{
  "head_dim": 32,
  "rope_base": 10000.0,
  "init_std_qkv": 0.0385,
  "lr": 0.0189,
  "lr_mult_o": 1.5,
  "lr_head": 0.00677,
  "warmup_steps": 200,
  "seq_len": 1024
}
MLP neurons of a small language model. Each row is named by its layer, matrix (gate and up: input weights) and neuron, and shows model dimensions 0-191. Each number is 128 + 32 x the weight over its row's rms, rounded and kept within 0 to 255. Numbers have three digits each. A neuron's up and down rows have the sign that makes its largest values positive.
After each neuron's rows, "fires after" lists the tokens most often just before its 100 highest values on Wikipedia text that the model never trained on.

L5.gate200:108165070152180138068092117154090118089155168145057114124118127094085142070067098119157096093167150146121067097119128141144143126046055088061099105105158169165125131070108139175075127091113127125166105189139142057118110088131100133168075108175092133125154100126176150143144146062135114154111104159119140176146201170145149054103109131129145120107093168095123095145148107145158142157157127118118131077124129133105098185116165067090157092115152138139167111100076107143111184134093115151130118116133121159114151137129123132146131104103138130134114091170140076180180132054141137184
L5.up200:087135091119137146103144164211110113133140155149128137161147100090159128127118165115078158110139049103083137121150113099117139099228108112093122129055186113152114165126105079147106127121077160139124149109115040128110134104155138087186119148101151099232163101133105124147106110079081136083102095096175132075118101119148127086076168113132120110204067130150124109138146109159166095122105127118129101157102119185147145157119121225119073164094141119106097130140133147116101125096116153173154099093108149143149119121165116206101176161116124132123103162112112210089125132143076126128
fires after: " F", "he", " f", " e", "r"

L2.gate157:089118166140089155039164178178158121165121163173118128116170109085142140135092133136149092155111080106130167184114082090136158136128119090134176155122112127081178076119190099131090181168126124142155099094095081103132106153137175152124152113116118132151138109113171144104111117089115140119113085133163144175079100113122189096155199138161124157156016156118175140096150149128220129103069113094125127088104152110093136149146176213178105168123095146146144126108176118133092120137108126131121168127170074164151150129109120130120141152090168202112142152095111204142146122121118107160
L2.up157:147103156104121162144126067122112034194126077187090157093091097127158127102089100144193199125123150065121155129115118159158178117154111162154148151124147157118159084126099196107179157128125146078133132163166134135067128117132153167110149104070137138106114127121126102204123112054115165082179184130150118131122121099120144147177149175124147133126104099100131163057160162091170122118118190056108102120120131133111102090126122169171074099069144173177117130121092074172139136144135132145128117118161075167134116098126134203079110133144135175139101141057139137102162127147120099139
fires after: "\n", "|---|---", " "

L3.gate160:153113124137136181098109147122110105090178154129150164066104103095083142094112145099144047105103134137172130061186177109111136134139125138112137164144126117140114100150133130123109040100123096120118090191090138083158121077089117102156060137195097115187109087138129104087152102147081090132147113049118157151080158146149137140080179071094141092163122148083170130120146161114131146112108124107157106106112106117092089180087122066114134116099144123169141104072139078134162091125167121118123116093128186146174113107112132119112071071086072121081034133117112096124110087174125093093
L3.up160:185125139166145204085128178169077125175091168145150104110122135113144121182133148153139147122117125109175159071132208141146136130114084159144107107165137147153112132126126069132096142117172074136144115156124120159119140152086177099150103111104174134149196121153134152117080136082140124123168143100088145173117147105170120155141100128151068099111074129120105091167168116114120110091220174143134128088156114130065144152118038114087187111110094119183111140135132112114109143054123186181129130128133142112117074179188135120111182074099142074137194117154110160155137129158163196158
fires after: " f", " for", " F", "1", "r", "0"

L4.gate356:111192148155118152126144119143157114132135130110094151134120132117189133157121177135095100128123169194139127097159129111095156098076095111146100177095149110121117080124142145097139147192100099133153111130148082194092166126122112225208108154192189114168158122183136058208096144082096132136150136144125138168134098109171076156139128119163115139135098155172137120161071089153145139149113101112079111148179115157096189158149117152114105114171151120139136165118107142136126187115107110125118116120126126154150164130095135141171187161127092203084108204116214073120115089085077132145
L4.up356:133142125124132139118171123178115081086100123098102138097125120135113138056112113058105077099089113138084175139166152097162134157118146111157174100119106134104122140135136161071051153162114144127172078165140073110168156181146124171122108139154194133120121146143129184148101188158119099169152126138119071141190117129159070092078131160128091121111080165163126173175090076094046134087103156098101107167104132109086099172127117144119125074152046052172140139100052152137058177157149132140155110170111148108160107136115119125108170156168111155065120126106150159118126136118129106108
fires after: "\n", " r", "g", " e", " is"

L4.gate408:039139181111127055125163086088162144130146110145092132104152153148124104077164138108171101150155092061119101143153134158146102084186096160127160103128132077117063081087130091100102168137122141117079113199149128140098181111109116156134116143117155109103156107087114098133121139116045154174096106097156103207183111144097088084152114113132159158156097093104163095184146110118089098141172152128099114176111079115077122203064077124065089178131153103160100112152160111126124168109141163122133156113158119164170155093162110153164114075140130157132094138122148144139120130172144076084
L4.up408:066160087120071139142136137187170127132090125140191125093090172112063121162117176166091189142111113121139141127102138188182058132173152167131100060148174165101167203163119110127098135121164102125173181160121140134124133101120159107109061067137099126111100071119133139107086117066108163171147174150131138154127128093108099115135136137160134124176150137158118074102139133112162116094094075143134209057138133095130137137051152147081092168134161128104092155137155129110080161151106188103175126193101148136151108106152151117140157113140141122151128131170131138092053158161145116101
fires after: " B", "r", "ra", "B", "i", " St"

L7.gate171:108135104167113172072145134085164181147122125064190140148145142109088100122191110108128096118151107172126084090068117133134146110108089151098130172149163141114074128182137131130113127118098128145120102145074143123168116124118124117106193086115157107117060163165134066096133145151106109113108080128144154143173080139120113132139142139124188143137145112164142099079159094164174127170170141125129120101119181093149160158075140145139015119150095121140102136109150157099157178067168155165079158113134151122033119220090146141102153140150110124141131198092168143157140184188134084131
L7.up171:090081093155135109126128123106113182076140108177155114070096110141096059141153084188134162127126093208155096119103169119116104071174129084126179134135181122112119154124058084067096153137121165100162069138118146126150181156166048112108133096122214140097134151173148115128144103140150085161089132089157139159074113166147130121148112146203122072173096114121096112115130085154124063153133112179113096135143130128124146135114165107118131149157077093156170102132140148118108135168164120151185172087104124120197117131137133110130117164089150103217099160139183144158148115170147102133
fires after: "er", "iv", "c", "end", "v", "i"

L2.gate253:122119160133169139118079135153114131177109145081160134101079115083123041109207117138123125112132101114142096134174111146125085115134109170145156150150094140123130146165121104113089131146053111093151138151131184118116099149094141113088159106098142096137154118201176085074161155154123074140130110136094055133189146153115149196189141100124153072096149065151079128132194112090104129153131083133116108120137119118095143080040042095168133086104113106103094092148151181092195154156149212154166171131115154106138145111117127152117110129151143199120117117120182125135149095136142119127
L2.up253:112149147143081114121143131131150125081131102072118121118084160100105079123112096088149115117191107097121066118120166134130081090120125146081046157125129200075127099152079125106084080129130151142138115166090136098120133116118115132116112092125142127135127133142105102130176104173019076149197168105157068107124216113133085173119142137105136167139105115164097186127101093147127093145082076100093125182152182138141086136091143107148089087112017100106132103164128146081172110147098130100163130107116153131117137102153186155119115089184147101151069090127185124138171126104121134122
fires after: "c", "at", " E", "y", "g", "er"

L5.gate64:098116176183123112160107147131185134143128126149098102067160132114111084108150146158127104122104067115194153233148100136113133156064181128094162076142062105154105078102106145123136126092155185085164064051087127094126168122139129133080107177112084132159125063154105136130126139053061169118132146117105126140207131129097098139160115107128114104129133127107100126132142128073059089140065185152069159102105155127112154132113140075192108130135138100103161097136105086086125120147117096150075111141124125153112104120115166163127153110101110129120085091144143072142138152063154155119
L5.up64:133180156163103085139105060141073124193155197119149079129164188188174115145120151101132153128095119140147165133107146139166118110109114143138128135123086122093148119119164096066149121128089120074151125133060122117149071116124120092122085100144094120152123059143117152127097172153091113121151137166153171126194092133151097117147105085118143123188130151165180104163110094165131117141104050106132216132071161092092153082078152163089134129109128149132143155091118092096106122124074081087074140147096072169105122100146106100182189073126080109103176126125143111175093063141127126106
fires after: " B", "B", " be", " r", "m"

L2.gate348:125148181164125102091126127083162105161130117135176186105104142104115068152115112095129103124120121134210138122098172109175156095088148146098085128119072100144193084149167130109077129121160179174083076091116114133166108085130164202128094119148111153140108158181117162121139070155134175151113119156102135125120104165173141140105181152166145096075119099050116154184091086130111104148132124139216119110096133158096153156059125141136132145105171157074056127097123125129124169153110173201128139114126106120213124162130116115130101146087134143177160147087110130131110156050120164116
L2.up348:115133151126111172130142153129185138151103108127108137132127122135113130157127112073176136100164136124149131167076127143139154156081108181123121077094062084109207091126102134123078093107142122219108147087095079136172094120125167180114102095121138190150108124185119194148087141092146179094149140130132146120121124141185135109131183151159171135127146115066115175131098085128098152107134091089121168097138172195102157138073149149149196163137158179141046131135148084147119160166104150173149106106073102158169123145105129101060159141111132144118158187059134121122085161064153149167
fires after: "-", " (", " \"", ".", "'"

L2.gate462:180140123129161134169141096103204067150147069179174100161176096161158138116147088058121102087077116160172084114125135127168113182125116128110152180154091125110122122138113114107173090120144101202138134092128095144135118151091082119122100145129147142108134105061135099180145095138126175129153108171127197151178137145141131078117201136127124120147161084098068109113188105147179100142093089127151158108104102137138125102080173115104105141122125162095111117134137161130066115132066181112122094109193134178217117087100120130111184130134091100125164153212111161113138161116154117176
L2.up462:094167124111160117125142074130121145150097152137181109122091120111077134111170141100085081107082147089092142140135142142091100142110148143137171149128069173123119090177115071159098113167118183184134148111080151146162111144089127127119155080094018155126098160145119102107116090116112174152098184176160166131179163152093133123117078127185127091124121115136124143109123099116125119144147070104102125121140101162128089106136147080126167179192147127089067116110109062144120082084164180138153141126043171179163133192112147152146207138094082082129165133173124074098146150139096127090
fires after: ".", "and", "ain", "ust", " \"", " w"

L5.gate400:087101129188144216131137131134085106112129078091075199148086090091150071131065124085176120117151132173120161100134095120114121137122130092153171144072101123108147092151136097147132137153078100100149157131131127075176089161141147151097134128075144120129169161106145096140132197125130131177146177104071120104119075118124112125181131155149112142122095181083179118158143178137168101084214089134148087123119127131095170100164196162160133099142162111152176127093126129132092152080083145133167146115078119123222129129071120135126096175113154116081134150135149094139095133186076090152
L5.up400:100152166145192171144105153210082101128107141128133117119058085168164139124075123145124130154116120123188125131141154113144061155096085122146122136170103152134150162118114111175174128183130108127118078122146154115135149146091129166158081115141088106165165093138173065125133196076151128252129060085161126126113128177150158094098087067134137150124136164127133179191084153194117152147071101157100155177131137105113142105162160125131102133068103138139202145119072134117116108192113094076133136137144182075155162123164111133095137140097129140127117147085122151103147138171151127123
fires after: "ol", " al", " r", " n", " is", " l"

L3.gate162:164098136142163170130136108141089133196049134108046128098149144119091115133166131137103123124124095116143128122095105077216123223150152134065056174131106145182158165108102081116097179108135121131166130160165087113163109128086169158124134043143127159133097135125116141124121148174174155117167141142111143205124144168097111112111075143138085111111107147081087123081129108103157200100115077119122120115154081123118161106132124123105091141118146150120130089095137134194122086161120181171121122164109117057105136146123141158178132222100155171140146135153106149140125121170186095110
L3.up162:178118133129117167120125117097160114170135132112166130160171150100187138146139093072124147188174065124132123146078133129113120132137141210152117093180139102132167171132088119060089103115135137101114118112147124107092139150178136097165146092139083169071092152127122087103242144091130089132164130160130099119136144180102134104135155105122138041118114098108139150093169095108145077107120055142067072157146157157158114116072058137177137089113078169133124081092112130156133105113097183110133142082185133128163134099159134117111106124108154175189165149097150090140181109168091162106
fires after: "d", "le", "er", "t", "ad", "at"

L3.gate342:157122110146093171088115122078109141161154181137104139067168144117183097169104124123096105133097121053137136129101150137168086130146123133174133122126161173188099120069084131107138124082108142141162160146156110106123126112120104113107066113154098085109111078105117119128113115154057115150152125121116106111124145119148091096100120136108140138136160095107088165137123133070110147160107079107181031123098106070134099123085121154124161118155092177165087116165131081116053205148185078120111206117090061094190089176094107088086106122051118125172134113119119168161152120148087176114
L3.up342:132168115168189141127108105122136137164135175144189116160134149166165198151089071102143130063128107184151133117196166182147053146172067140129130126071108088145126133207138099107164135150101105128187076180110160167098133131086094108091072158126090177132087115153136087133114119138161147132135106134123149149091154145130144130113149115097198122121116102105137130100151161092081143083134090133143108120133122063145161145107167102157140097147141191106147107155147079079068070089183123171106122149120163078141086078148159119144144130094139127184090107210095129141141139150167154166
fires after: "0", " T", "5", "1", " O", " p"

L2.gate58:114105137114137193131109078135142124114160137114042103153152125144165183126086049107114133131125147146199113128096102134103075137109143083118166075124169147113140130069110156172112153145166151103090122161135106129103137086098140150085103117109129156163097134157187082089145104133142130131184133140163108115067090127077160114158135110140151143155103160146118226139103125172133156148058114065112088139150137149119050135138116141113116148118136156146161160147158128106171096150148117095092162066159089131142052133108154182155170052066139080112123204119113096120192139111143119184
L2.up58:097065125102071179124194131099085097135109122134094146202157108099125167154084156219140120101154112122107153146084124114167165126156124147167121100134202157111086085115087163103155061121077144120159051134124085163123152123134141127125139094122135111202167142136109124152175161052117168096091157110188150156132099107136131120203176116107166137127106085082144122163117096175132126106065126102100080169084121145113207121179122110171127110068102167154131174162132112115143131143136122100148123078157106105153129155159129123151097121130092144122141162092101170077147108134111200144
fires after: "|---|---", "\n", "ec", "at"

L2.gate299:131153113145144110106111147160154138178138103130167105118119130112196118140108147123166104100096150132141165151117100124145143132142101123152177133164085145138178125164107020157036142160098149105152136067091142149175103111175170167147063093124123161124114117191139199109136104168126089110095124129180115101157148140127137129157184088131129086112158138131123207174146131151125109148124134110106128141156172103111127125087117109136147154139105113101059147120163134116037137146125191166201105147161126176184113108070149113102113103150143162096176084072098113101126109124131075237
L2.up299:110143127060104142138128074141105136178093100129095117134072084171144162113156148143111167111126223123125141145161161129116151099111126101109146097121077123167135105112132060105128097111106173116129158124139069122159126122191102168081084089120119141118131099139152160151063154076153120095127114140093110100168145104156146100154191125096154133118136111078124158068133110104177138134118098083132130113096060107107151126168147147150237181114126127115083144144133059138134106095112155190097145178117124130199159119063132084134120113047113166105178123079106084121075132160167071160
fires after: "\n", " (", "S"